config = dict(
    num_attention_heads=6,
    positions='rope',
    tie_word_embeddings=True,
    init_std_qkv=0.0255,
    init_std_down=0.0364,
    learning_rate=0.00958,
    lr_head=0.00777,
    max_grad_norm=0.5,
    final_lr_fraction=0.0,
    batch_tokens=131072,
)
MLP neurons of a small language model. Each row is named by its layer, matrix (gate and up: input weights; down: output weights) and neuron, and shows model dimensions 240-367. Each number is 128 + 32 x the weight over its row's rms, rounded and kept within 0 to 255. Numbers have three digits each. A neuron's up and down rows have the sign that makes its largest values positive.
Before each neuron's rows, "fires in" lists the words (lower case) most often at its 100 highest values on Wikipedia text that the model never trained on.

fires in: "on", "than", "of", "along"
L2.gate710:167126102128076109097138120125095154166129125138090162133053172157172167101109153125138114146108120091104155138161166105120116128058142091154188087172157165112222083127138138123096129121063142147159172124092096096104122132121099158128164060141137135158102116124112103113169137093097147124125101155131125145159158077123066112086061138122142122102117110179136085108120136122128143145126
L2.up710:155117093096143141113078135175164106148177159155175128140116097145130184126125105187107128076096089130158066156144114135140073104089137083168077146130141137123110141093156162174105065156070099113160180130160158151142083138157115169065086130155053119090067144160123146099164101143098146124150108132132105121095093112102124164125144177073099135111147102117131103101102144128174193112156
L2.down710:158148177155064201135130131070137102150078117134075162123109058147088167131117069112123130105151139130108165092154091109137106114079144136120177159109090156131122108162119208106115192073097142136104156123143137093127176107089114119122106151136099132171127102076116094127122202128143119119120175059167158122110171151172103102133153092112128127080147063150174105126152255127201097167103

fires in: "in", "for", "do", "during", "as"
L2.gate797:082092092157148143115123092139116177162144097126149153138136119108153110154152124108083100228159200073118162176082149149028113181114176119131167124102093136166118169179124169112109109118132133134061099079087187105072155146158149072106071143099147171113085132124145082146182134047109090081118108104148124144154120119104130162122112149077159083092201155150196112117080078108139152132135
L2.up797:176162070078113127171129138139122123120110142106149174080165159138070139134150147130111184104097155143124159090105111143140101139127130112186176140158135136130123135099135105168184201117113137159135160115139118113138113101113125124123095108206120158168105174090089169098169139114111149120113135192086146092122146082107097142133101110112128135164105132177103146033128111147128109153130
L2.down797:054150101126080121159113080131167115059155144125124167175108166123102119131123125179154175174137147155126173099109104071142186114126089116128085086154143118103076198073105173116141193158160102120099164110180112204097187091134102132158148139108109180141084173123112147153141193187139108174149103110125127066146136082129121134163095070101164157108119082117124157128150173222051143079123

fires in: "after", "without", "before", "out", "despite"
L6.gate332:133122116132096111098144073174183159116154180058119150199122084133233170115135130107085147125161095096107104144112128179111141087125115123169167143169151192088149083096115143056114085111163134112043124124124137142112111119126090148130151085173080146164100132142136130101088124193125075125148186125137080140150111115130135126140155103147188126102136101139146107123136128141223085121120
L6.up332:114110076119115023120147133098082180135127130144091147111123135114116116153137105150120096139164107145144160149110124132177126109121106128115183142162186091142160110124128134154058145177124125105171139117166078147211137091162147140116096094179113059120127106125119075150079103073145130123108143082190166110161110104124107151085139050121159111167174106208120143140115107158094094135094
L6.down332:186099136122169117096104096165129145102100185077132132109130079121141184211079131079160167108138125146184137125120130145170140084109069158133109186171141155170139141100133118114156046069150156139159109109138098149130109125132117185118135114173073130111112103159141093136132073114075111060208189117113127139126115096160080118128094118168118112119123138148168162097125081124138111167108

fires in: "of", "at", "around", "on", "in", "below"
L2.gate190:106094103115112146127167080186193098146106183143178142113152166125091121139122087129098119116129085100126183199153062174207113160119176094154136147095133115177056097099061072158127114123055144195097141114123154105180142155110101163129118150148120108079123122156134171113145093056152128136129160096097149103119172149081118125108140124112093151172133132136147194128159119100167121159162
L2.up190:121104176107130122048154139142157125120121100095183132114145134112084158119089096169088145144090106160138101149102077112073134138052098149103131071176123114193149174170073127122126168147107078202162167151122134127117101146156152134175050046113112128182094149148121068109126148156161148155118167135166140172169149104155108067168163114176113134135079163063122067097128144178138165114041
L2.down190:153129103125102093028119171102131104104097105113128070135121122133129136150104091067111137094153157160119141133116136076111106107171098142140096189166093134158092093146133143086106175119106103143101152074207084138152146163120147151119112144123097136154122137107172106132175154149145163074150166097123153184142164094127155095065122127122131133139156111127080134164079199110088112156154

fires in: "an", "anson"
L2.gate88:102070101160168128088103127115120106130114132159122015125131106199135107124108130186155132124057159099165132174130137150178109128136156119101104175143153068167154162155167144151107125112124105124126123121115137157222152150171079145136144114105118137146149114166117117093127103137194185152092111083183087122209090137156108124095174175095167083051123172102164183141073148116156116140036
L2.up88:132127181107127110096074121113162136131136067130175138143147145120109129106134138096165153125119133062151123117131158166145084128105135059133183184135100149188139132157141125153049138177127130168129115182134151085131102144144121092112168129130177181136138139172125109052074162148152114141072143117085090134144083180144167110134147109138161076187077130129130109070119132168156165109081
L2.down88:170118127139115058102114125084141161130108119137106140125123115110115116146168151073114112138106159078109131116156170119117108110149157110082133136149124101208105098117170107107098155205076136111136125128164150098151115114213130113140159103167166138148167139203101067128170137131122133135098158130143101134136122134158149143105188189071160202130121108130082147098142255130143156064117

fires in: "on", "to", "of", "in"
L5.gate776:150087119100136155113115111127124163099102191126094117111146133158096108105121183160107147203141166100106141101132134175160121182114122105110149107078092172166120116154158153188125106140132095166121119175111139142132110134084137179193086076148063153145157101115168121075159128059107119140113131136149153197173153176195097067076143195131178096121119110089143127192089094132176109152092
L5.up776:037118147079156074141097192070114104153118117160114129088134131118123111107133117148148190117117126139097149157081140124124098047095101124142096161103105105127139140118131101148143153135121105108134124122128127171146175084122152130146110142125114110103138147123165156180106188129158074124143166206116128120110129161125067085116111116069119171142127094162147062100087126118181118072097
L5.down776:145119103158146141125095191136168137134115072101122126104151097120113121114145074128148117136145093152100154143135099189161126142094099160137152164151148163131069104177108117085105146130143115173153178136156097133143168183148135151154121156152121152166098067136126107153129190101111164138107177105126144100157183104133176057103112141136165134100209204153172060097170153129088137044109

fires in: "was", "is", "were", "be", "became"
L9.gate443:139133183150134138102079104132133160119109167137130132120133058126160160147069155161120138113165198187127136172146146073074139136127183146140103131066116129133183156141166082146128150115120139129079163147100109110169181100138134111184105134156120109123122124122167102087134112105103064151130124118147109112169138163150113125164091117086115075141135191133134136136131109095169138121123
L9.up443:140086132115088137160104146109188118116151107113184153092099067085063146140114170128163142123118139102164168134120148143108166102089127117105136101147122087124187132136146156135139133117159148049141108150164187095182149077114176074161142170127090089212140142063079133128095126114134114125175165090122116105100143109126132161134094081133178135134104071145178125126124124104095198134106
L9.down443:092135135168093090150132113103139140155186081092168106159171135203126108096097104144149126173105130189126146124134118144139120096146116106149145081121201146174127158179106100158132094119097104062165073113158105105118118145181173100117134124146185112173086123136162119145115085061116090104151183128166135111057081135050171124159155093182101157166127062162174100121174133131114189120097

fires in: "of", "to", "by", "despite", "with"
L6.gate980:151156092102123169149151126121100158101156154141138162113118064164152152194076169111099067119123081030104149091172092083038107142160115117088123133116168159191110130091066085146118140080145079162132096120171157160149101181094107131177072168116146099165126125116104089141112127103096099110136110135132126109126205158165142113087135096069108075158118200142122148103113117106170103152092
L6.up980:098129148105126083065091132121133093096088094120148126012120112172164156098167119133068106173107086101102131139161119125159077171128106179191114085074170140124133077163136155132101107111120132155149113143161162063168096129158116130100139118147078096084088155211140161110052145149144165149135093156116133179200112112126141144144080136114121109192207126123079069150100101096123166094085
L6.down980:126133065149096185081137126121076125105122149088086103149148129085176075105110154121085140118089157086152175088093125094150135146125127145167155102127131116131145102086150128175146111072133132101090087093136060194112076179160171116160150153132156146151094179115139175134151131115126122120145132129059128103153101094102095164181082165084074142144185102093148086096148126159136093152128

fires in: "after", "on", "for", "at", "during"
L2.gate367:187129178107111135111122065164145111092116110131154195103164169179118071172119102151118108155101160103100170088121116195124084139119202092165138079140138107152085115165108090136141179103201096130200093126109118103182094166142043122133135121140167117166075132147095091130105134087153088133222132194115093125179155122144142163115177081143122062178148160135117118131145082062072076169058
L2.up367:116075081091167175134124166158160133105140122092159123158088134105100159087135193124134205141156131184158158157155103150096081115087159144119113149137115094123119150093158174163105114147147164146083137116159067191137071165174145113104113158185137197139062187180161130139078198100124128159106083131123139161089063094152143081214107173133181143156081120195166138148119152148163133128134
L2.down367:097129141154131107139132106141144052071134171053110097158126131087125168118169190092135159149131142172111113101163108159183128108153123164102137147113133124186103056108168085147117164137105062138150109055192096180137163122172143135170083095104118187168147133164158161092150175120125188125130077163085109123089145109048163186162148144159169181170101149159090145132127184109047115117062

fires in: "there", "of", "which", "whom", "with", "and"
L5.gate740:092161140112141157077168141113099121152154128136131127179123106138107100119148183134083163147142116031086114103114163104092078100150110084162118086115150147091123133131108139159112158133076109087095076135099142141091136151139133152188085159087136091151111126123161100043133066125105134140113095058146156096158162125133085199110141105132128078154133152140115140088051060139189162115146
L5.up740:113146085132075151083130120078152095145129139090111130163127131074101135106108070158141102140122160073138207132111111136154173162133101103109119128135150184137164136144101143129142086201126109153123160107117080090189150129152166138119153108133152152150163154146113122147129117176076100104137162112088174149133142155111099129086080147167069112177143103148121102159130105085095146087151
L5.down740:135149105158100125142159115169147115136114154132115110114074078095176100146134110082171117142150121117148159138140099137165132146123100081097144130134097114174125127152144120129117121130137111119149137088159073086136171122113114138171135159132101165207121165099198153129129099191153105090131136113116146169083110186154176135132119125141063136149109118113174150160174218120092154077118

fires in: "by", "nation", "score"
L5.gate448:122078188107132128138091060172124148134116095051157113145083130104118112130124109050084100079126170080113097084091155130130138141112117128070122072173064116126150142118083170159128139130157134126121102162101083196120102158164102167118050145119116158161141126148165122110155145142117172120142143137177125138121089070120144109137094157084108117137133137161092096077152114106114136138127
L5.up448:111149106180144112105120074153098175136091088117126085171142162124171131184142095086142149103089156132146077082091150083104163169172132158115067158141152159189133176170064189127119140139120119097124152098126134112158141165114157178177137114113084111076168132169136176052183094122154117114136142171155064108079099128150177138102131099097107179163138151161134080140121128155196148062119
L5.down448:171092122155110103090100092182066093096125072127135082148122109126135125164131161107081130167128160153102168113103139122122140121155095171170099227117153108116128149098090119061111145186152093116132136116103146156111145137084197130094112127148105154102086129151110098104157087131163112118146158076119134082179138175194142073140108107108079146124142162155144135155107127171153100162094

fires in: "after", "for", "at", "during", "of"
L6.gate306:095142167105072118084085122165138125136119188142106118107083109130122124154089112178122094135111173102121172138137168143155130161095124119175194181118133125109127184156144111135142095122114149123073066171071105210137161160176080132139107133124179134189119108119105140071100062121169168160117060160147157148133139165119111156181175131117155099184137150107103172154207060162119109094079
L6.up306:146039075153096101100074127101096138101169111130070109110130112098142188083164129151165103140132141116172146108095174169101169125096100153115104189218110154103097164151166140172141115145122120163147120137179092172093137100178093074158137135197145134135140187093174118092165094138119106099171076152147123094075061180169148096098111108105105164131119091170127107108084116183071143055118
L6.down306:120175127185110111156073169052161167110126116073137092146069135175137148051175085140156122223126092182174141161147097086176157122127105090127174108116103066110106162120171121129134153158126133184177167111091147141153182086100153110150133108133094154158140176138146111110141073187107102140143090063099172179115113157135168107131164095140168163150057122119104109109118154142142151099196

fires in: "a", "new", "this", "original", "first"
L2.gate703:049116163153193194139128120132152133180153137079168096205115170070061131107171142158075120071158137101142091111131104158149127137114087109093166144125148110143095162173123079154172189108091100140144150093140148138094140119108116128123072144143098146123124134127134154051138134128174126143086129146168144151086127193177131183134074091124157130092128123052124106089066127147160095209122
L2.up703:150151151159120098185196144112039106157116062128133087117076130156112130150082147128137129134173127089112089100159133129123114127167149093130121103154104110153145163104172121116129130123150109115121138121155139124128094103149096098173120105136158048108144187137136147101187149109079149157082130158109081147159123119133126124198120141157063136128131112112160083107067150107115086186163
L2.down703:143157168141155109147125063157143103118102115107109134116104131146061168080171175150105179135166175064125047124110107094094102152117108126093093128098180142189058123151152142187140056105138090172168136128134114137109125121156133110125137068111111136146115159113131175104120133122112141077076080170117040197104147152130136152139120220095137086078105068113088159125169219157184103146139

fires in: "by", "of", "before", "after", "and"
L10.gate304:204090147123043144073127070137114184110177203102111080166171100151164114139111139134120160113131148140144128135089072111093182149126123067122093152143102123138137165064130147081134155074117133156179135117091142166149155149134109139142114121156114142085122116128093101074127104126102157152151117096172098163135113096107164113068098114133177129125089167198143159112169127176093081194114
L10.up304:134108126091160149123196100046093187176115084171118120170223109047152186148063201127143183127142182170154077142099109133122236062135112119127161133156129093141117147074103146161142130150137152134161065167102170207171115151125166189115131161161046161104130134186148157113153094134101148091107125151124144146122107094146140106095094095149120119141070146169169112130109176147107097121122
L10.down304:161100129132139121124143132136125109107076137151085163126125176156127160139142117104123135134139155150099179126155095154111132160150109129056071098212157080120087105084034129135122098141135131146139102095103140151163093110148166088115143134146146143076165150076120156066164083188107144090122172132151174142112063141112145139146093145068142140125120173201154088095105255143128078105176

fires in: "the", "only", "its", "last"
L5.gate784:165206110112106173147133134098093120101129136191165079165080142099151173094151077091124101072105126133075100116122065108096084107197133163102148152123144088105142191078142124155144135162069110200130162083134119143108085151096082094204124089132176125093106108119175138157126121158097121089178113097134112100202119161104127195148144115115131114171097185147107150170098179134155073135185
L5.up784:112138103093126145061073059126151118130100162150127167102112105154092166157113139132097075142157166104117120134087126140115151158134159155111111134121176117166153133139161127104184157121080124077152129099148076146135123129137128215134131088149114120040047154129109207125145181018135143170151113105122129150101093131053100111130140155163142156161116166086174160127155123101145121104171
L5.down784:093192179173113135120169131096135096096106108174124095124129130113190060112115086090131120133114071135136082148128129102113095118112107157149149103099135149132079091122139190138107150089129060151131140159106114120125112127097111138099129109150151083195128092093115092110130123157102084104077079131163133142137157147137152146193104141173067154078152155179108148123118255146126066079090

fires in: "is", "became", "become", "becomes", "be"
L9.gate349:088093127125084115155124185067123174158137082170128095119054105135111151072174088087069122158159172148160089117139115155079117123165165152132091102042126144203098140142132163130153167126116088159138087123095180127142145147148099153173131123161127172150143171148153174164120099197088096169064080101147104066114106186119163152150105131118098053114129075161144168083123132143123140094099
L9.up349:133120147098096128142102146135148072091144128134135156123130084137186135157150123132104152142131142171130099187104125165173102155099081106134051104121150129175139132062224137154088087087130121126190121080118126114167109160158141113136113148107080102068165131075129123131096079091147139174129062086173074146096173112057168120163089103117137099153128152182090138105139139053080182138103
L9.down349:062181169131121133125102077145096213116083125154136167111090087093160124049100038109108169088106149157144171106102143170104143131122105123162131103127170138139143066127146122202119100117074134179146155139136137135148149140159094059132177082103125089150137150139135143052114093118132053083107159121159093111090122143110142105173130130135153147130171116109095135109122255129138096133099

fires in: "is", "was", "not"
L6.gate793:181117135108134131099132127167139058170075121161140135125131089134115168133160108120152108066180083112134142164137122103117117105089140137142089131123131150142110109167116082150112193113156070161146154091091076121109178159129156139181139129112113125098124110155152155138173110126163097114208158106100162151141134141184183143225098124098148110102125155123133141152066129069114133141151
L6.up793:116082125102143180149139122154091145181045167098139115131105108156183180076122097136137136168154169158159141136142203131110090070118103158147150116165132106135181122079089089149193124124122100122140153117185130092105138128138193105191115190113094173143127130095126158149138167088155095131102144103109117130103123140099117134138125088131182066103150114148058188058132182147098136134148
L6.down793:108120123092143156131121218149206112137130121141127126195121168142070067130134161156105148138076134180145179094094161130125118141116145067161106069100176104142211118099023132197082129138151141155120140135090133083130105163129144134159125114093125135165130106128136115075131123141076150135121208159155067098108143093089122122130148115105182149093170091116136170074094255139068163156135

fires in: "of", "united", "the"
L2.gate226:151141080080096173086107092078138169160107119122107151133124162120118139108112141077092120135143115103086134090148106127091125113191154159094153107086071162108084140170132130071106126126119085186142100171077060072118171107093142155188130143086100117129082091133100184158137076140133096114120124112104125096135105119162141147167128099154076078121129140113141134160055088097124079177132
L2.up226:103145107134156110136101130101170100161140131124107156136144101154148125111122095188153079095148196150130127148132063135084153144147119143145097093084118098160124110192094115136124132169207061131088073155127112079091097114148130130159174100119130139114150139069112092167087169142110098165135137083159136156189148144166155149186140128163139104145145096095137136133107123134092132138070
L2.down226:105138098097108151090115096106171115086147144122150114109157154145166097116082120124129091122103119127138171108103164109045098113208084089179195130111110110149074126163151115120120125131088165176124103093152070128072147091154155090115106096131153145060142160101193108134168088058110143124093142130080117139124108149159099160185098183119085109134141090156134116155129154138074126141131

fires in: "a", "an", "the"
L2.gate558:160069140149096158129116153151129119189165114100111047133178158167104128117167079137101146112115073148084160124181142098118173104093119112039091120137145074102121128135108074142089136112089153175123051141183143111140127136160083123112174156137102189080178111165129108048180092183143150157145115154152099089169170120126177160174140096155116126115138150131176173107103127102128155162082
L2.up558:170141132120124121166168143103078125129159105185087104104147107122122146098085113122096153154171094099081188171170107116121148131036124142107092128152090110133072110122149160120167123118156155157108118129147134084116127102204172139113108122131121165125144113130129152152128147166126146125085128116131170171097073126122184130183161133168135085138114159134130149082149094149118190123074
L2.down558:099103131105184113147154187102173150130107085198121131103131114146138181100168101074163130148128136124135114093140157094103089125201204122084098095121117091131133082086167139114161118131095144120160106117098119108135084116102198145150126183147157172128112078135126165097136177141125140188075152086199108170126118185152162149158108150134151117086038093090104137080104132151154154185081

fires in: "a", "no", "only"
L2.gate314:151124143149165173045144117125137153101113130179120076173130117045109097058172136069130106153014179082093090180111133088121084160165132175151122153120165086115163091126138140124154077112117112107112134176140139090155175131148079086085087148151169099147124162152166120078127187196182110143106138111143159113147160156160091174130160106109090102103092103150132154128061098111117120195127
L2.up314:096165147120117164113132140094084100113107126129181102130129128112148144122099125121120117066126183147081147126109150132138088150114067127104159116122154112117098107131133130174109126143166081119107160192081130152136129113244163112146124069118066180128141158125115121066081155191086130130094125114160135096099127163128098106067153116076158148151073100091180061148090163149201138122077
L2.down314:123125127151083131115158097144097086133109146112128146140145189117095084064106129089160153163133135068132085114140144097123136157107146120122106167105111118176122141188142102164147077061130142127141113123126148121102126130169106132107148138087050093143122057122138156103108082170131090074194159156089089148167101140198149144104099112101139143138121097064067107177154115164077158179173

fires in: "an"
L9.gate408:158094127108128079133094122135111121110128135078133098093132071117074159107197143100136131108093172108106184090092143115164122051124193103112144157138147117207133137083146085112121212127077106089166089155135170125168169145149092165144162094149096121148186081164123078111124122096109164120114083110156124161145132135122138153127174103076139173152100156129130128051105105129209175112111
L9.up408:141097149186117133127088127122113117146153149161135135098138123121086153139139135185151152116080116054172083094113113051145078090125127153102083110142087138171088168142114095093082142136190099137113112108154173118140163156156140147147099093148129160173140103148089141128130123116131127155074150100102045147143140139186175176110163146073119092112106112073131116151200122158129153128094
L9.down408:169130130084129090138111164165177138105118105100087136104180076151132079126153109135154132114141169193120159124101125155163084100137201076097165115135152121142142095076118141112110192175069142131124079140125136101137133124145134108125244164114144119133182098126120079130158084117103150155141092109150155122097151162096126136128137144135149177126156149205127123074068175164200119139139

fires in: "a", "the"
L2.gate712:117131097088122177109142099125162127112138099101172113213109104096166191100082168100153198069082125146093126163109114079110095148117134157142117094142082089091152104142175170089212161080098146120127104155163124129146127109162122105168077124138093151115161088127136113083192166171146132163108128104167106142147164172106145145113129076124130100136130109155168090132103133076078125155085
L2.up712:108149112180133157159130161097096108157168141174163149116107161083079143127108107138112108175139131105106118120093074092126112065097113180104071107153161141145061055195098132131147162148149096115161118111168142111116106122146098089122097054175110126065137130135168111117115193108096132134102149117145089134166156137116138168117101144208127145056132150103128096178115197139193129132079
L2.down712:150147133163072096169156133145074104151147137164113111131118144123074084155116111145116133130067149092166079091123134128134151119135121116139145125108178163123083115136145090140145152149139101103144179112107118179114124096047172160086116121138159109120155163120166123164095093144095095121119115173136075125151147108111179160161157157161085140098116121130124133066170255156103138159145

fires in: "was", "the", "and", "were", "been"
L9.gate101:145098173150164126130148111190100146172079120169027182076117100146091137174091109175135132129175173158103096134098096105041088119184109134081115184096132105097090138111128081166085149054154089166113078153143147201148142123083119167103073124093117174130174118166120135184156125122179108176177145053135132131086135099133125156133103152139138141065120182129146089096100117128063095159123
L9.up101:141119125146135117123112175138084067137093152109075115158096163120095130127105188105115130066068153143124106105089086091064111105155112138141080137166146094158140201080089102130163108103154109120131098128166120142116085229085102154142135188162113167095170068071121117133127103118166127123139139082150111104185115115129124157114108125124109115157150062099113102102114158141086116085130
L9.down101:116105098177148125141096095130153176127112093114096142101142187096091097111104166176175104142108140136153129157091149120057126165112145049119105132137103127087187103109128082146125149048080064126115127133099142112171136147120096135090133076094094161121103161140132130136100127120131177123093116139123125170130117148117105081093097139088143143071128133115106097116190237091113112157145

fires in: "at", "of", "during", "his"
L6.gate780:175092139105139072109080039165155150214147112113163110113145105127129203081104149155092117160132110068154097080104137117114114127110119108155110078131107128107162148134137075189087136143127067099108136133127180163115171170107148131062128146190068133146128144164148174143163142138185120111127147126151148183122092126140095123111122133204124114146128140186131112126111101117104124138084
L6.up780:155092074159104137132142151102113100115066096108142191074159109171067108116128136079120151151180115123102117159119108176117116147140135149219166155176074111171143124080126150108125196100125119118118116093143048148116118124120119097051146128147135120133111134074083113106204175174123096118107135201123138073062142144114157106137155208100132111127116133132099145079130168154106147079147
L6.down780:129155092128098162159171118087155116067116089141092107113173144169146164085127142067187058142131105115129150121142121182137079123141150151129143188180085124117140051088122148092179132075111153165088111153130091148198148057129141160132079136107129120174136138135149117119174111085170150139105069167073107122143081105126118153171098106114119157102109086160106160154119136219132120107158

fires in: "an", "south"
L5.gate712:114093166160139108072109126086148179178137105122096173173127104145125112079122154106105120129084169153091124128103159156181097127130134168080103139154037113142119153163121135100094128138139128106101043127152114103161164107211152179173147117120141143088162147175150148163142112138194151152081094123127123114181096168142090194128145167108188134091124135126121161151113108116179121089104
L5.up712:145167175105145134079138097134131135147190157171081168170119100099070157092117189125131134134128117130135115099151117095143075175170180121090154131090131105168083124049091150094055148153124106167127129112229181116174100123194146089132099059150071153135075112150161168148093081086122131110124124113168111160092129133073159098151129123139128096112057156098142106124117110126157106151112
L5.down712:096139151141150143166144145141134128138151077129120126117126120113135105079172105095088086156112139086089126157123162123131079118158102134106111163181147112172146120144158106154099144142054154115149154168140127095179164159141115178159179154166087167138151055152135131136145111120115146144111134126109150133114141089150142140092110174136157151092128148112057114087155101088139099159142

fires in: "was", "were", "and", "been"
L9.gate523:099152113114143108119129156197145134172175155142131117140143087146114135134126114152151125146157190150150098103077148189141071132101148136201087176124128164134134201089139051136131119124128105131074097119095089178213149107115124108149085089120109069104063152080132130147115098068105141175122091088136121163124124101165115165132109118118122125141140149195077184167112090109094138128181
L9.up523:134039161087160134142111145151182139196071104140123148156114116108186159148138102055115133113119188123136131129103155160105129109155143138114127114149125098083090125111112114140141199081163102113119066156148105158172132130149080133150122160136149134114162195176071143064118157188099172136122176148138151146095127135120139119127158132148076107136075132143172140046109095131147095179106
L9.down523:116174140154205133167141119132071133192174106097134147088133113121099114131114137104136117150120085163119131110057142164120073169165139068144108118147120124159112107056106137166096169130086133209105108091082120193121110118163134109150091105143135141102135118134143148146170078122117150149143100112120093149133117128126117154123122074161155113062091168151144093126106217130104112105159

fires in: "its", "as", "his", "the", "their"
L8.gate690:094152098132137157108155087119098125093079144133133113046068116193105076139132065121050160112168160104128129099118131138128163130119104181133122139096141140156119203166118067132075119120116131105127172175129100159138125151166042123170090077098143127150083115126113102184127119131064119190154093129144117141147132090075064172132118102120153173149075110107109140085115128157073105133099
L8.up690:070177130132148113091132107145168195130159091162129062147139127128141167096103097112099131142117165114149204138135186120063106075084163180148071110152124144124132151146071182164098121128099087137129152135080102138130094125105107156159124077089136120074111155093116152112136104078123127129140113133101188132168062100096116158132100136090071121108183123182125189091065142142118106124204
L8.down690:103151102155117127164062142177133083114172104169072122102144135142161090110119165155103153131120126128115084141136096083084103069150143157158108161087155143179141133147131109106173126147140157128173119125104154160122134106081114097136096078173127090107145101132179146064134077155115168140185156077140212140114129151132113113100100079079092160104169108130116136145119255133134162072119

fires in: "a", "s", "their", "her", "an", "his"
L5.gate648:178112123141140147135121081124138145098117129138100074114059108203150115128166197158131121131122128134119133163142136117112082103133159150109086119106131108110124154138104094153174140124144120065099093032154082118127100178092106110146075161141161157128147112098094110148141102145166158143130086114119084053146137156208134126138176117086160089144190104143123245101147091164139135139137
L5.up648:114172150126101113143067117104128109091097098120126096170118189115115154168117122097150109076169152131135124111133151073185083127151129118089120121143148098128150188134103147116170088114090072123136164076128137090131117141068122136112138094104089113130153095143105125145144150091172193181143075156129104073140160153123072077097164146109103157173129129101104119138128150240138137072082
L5.down648:114152083139082157139125195085142113171148095135128096130089151119072192081079114118127141140142154143162120103155109121136063101128084106109152148184106162164112211122160137114146160175066111126103173115101101168156136085120154097169138088151036112153168130133124165107118104123143168137090176162096112179198102183081097104120155198169132143140076032089138108116133156166076135051133

fires in: "was", "were", "is", "are", "in", "at"
L6.gate245:121103105136100112153108143146123084145113150119137131134085109103102120113135157185139185110153174104137126067115133173120153094107131127099099165128181119082135126125089132104127165076123090197071123135140121156101209136096165141138102093136143123185124133065211085115169110110123071137149086141096127094168118150116143206134101149169110105101149128183201105141090145158153135172160
L6.up245:160110162136120146118108123113102043166086084146138169132188143144137169168147106074129109091083150140165189125163135092150133176137146139145157098112135075099148112142128145143138156121136164152064097093172110089166118127183137128146092155166079141129169078144132145109173085227174079062176117106154085104137104179190150124087147117118145136111160138119062116207099133112106139139161
L6.down245:103093104155147120130113148142158100095145126149078152115143028119102091149104191080106130084170102168151132076150139136129142120139133078116164126153123088143115137165121116162158104130080107151112172142138132168143141169060173120178133117143143092134050128075129182119176171115078184130189172118095157119128160178113043107149165135133135059019107151134125115097135176065158140174087

fires in: "was", "to", "by", "is", "will", "were"
L6.gate754:083121154134157089137166093209125115177070138117164095102139096158161148131120128151106148113105121174101173134145150125138120119169141131106158152121145158142101122114032132156143167080149176139095116098176093217118048145100171119157146110178127061146130192103125154187208124092146136150103110085112121179144149084166158121099112144143176146143120104197118108134116151120160145137125
L6.up754:116109133134159104155186142137116123137101126123115198184138113126155158149026142151171147129158146137127120126112125099132113161141159137158134106108085220154075144160119175127164143188086074160159120115091093118158115124140170109155104086179144142128213102134093114124130094116145083168124144114179084193093119173121119138070095104086105114147115091155136154135160130116116144060119
L6.down754:115147100201165114112166104082137140121173134184149145117122076131148118137095093110101131144144126098082135159099083132146115169172090204132062175151162102069137120113070121124106121130180094127122117078158140042168115136095155110122135171147146135081124165135091138086056088189129112170089125089153140151097072142217127134125183121085114141086057147105135096090134198124100102175128

fires in: "was", "in", "as", "playing", "the", "studied"
L5.gate518:154116074105136144095103121169166135174123076107115095123118128129124111171177178117114119116194148130162123120093142124065098124117127159117113121141166083081113103071085093125097070196124154170070139097129121155090104177165098164168108138182149132145116179166139094130161090111170116151149113125208155135194106155188152125137121150074132075174097156127129095126088085162096101213104
L5.up518:123130128128107168118101127161151091094126151141121134137123135112149140109118100139100151124145185112125094114115117105158092152136125107109127164156085105121121145123135121157164174184082027115199193086221131114090099143138136108136180050152113120128098151130116140179151111065129114159154105115122135164147176069103183101151067161175128124141143080123105176133129186107138123155140
L5.down518:116118088085162171130151133079157185129101170136143125113093146140092183083107086157063140081120077156048148187196154093077103116125124116082064115122153143157140115176150096179177114142087136089158165141104096118076101127124179185117118076126174125148128114101149101193146171110090190124116133166065118109132134040044173139175105138138159179141195158114179129121165207172051100158122

fires in: "of", "live", "on"
L5.gate262:138089156129067098151073122139141147105074086085139027098102135174027157135106144084111145143165094100121083111143135175101142126081184127107150042148148160188192153103148134173137073141143115150090102153106162115107132148107080138135083115140075093105094126105113097121145172078080144119123097116130165039094143115099121118163053108137141143097171151132121153103072121118150111123158
L5.up262:150121082161159072141112142119144088122200104133144145097151115131103161196092158157177096050099152160201110159083159188133100089057165157141157158137110098124104123151125136085171115075102162052123130142118117120076112163185141119094189153153125171137086129164125097160145069108161131151202201119046109110110106082143130105189093155156104136082115131127131161107159155104121120140131
L5.down262:115125131081104131143094124087129142134130171118089159101110131097166098148162084100112129120170097116153115116142123106095152093166136166176136112213085104115154161173143104117089207139171156162156163121145180148151112121150137055168142100154139154105146124091086148108113163126103157127112141119127184164133188154080134089150134070106151138143166153173091175130123143112113191089091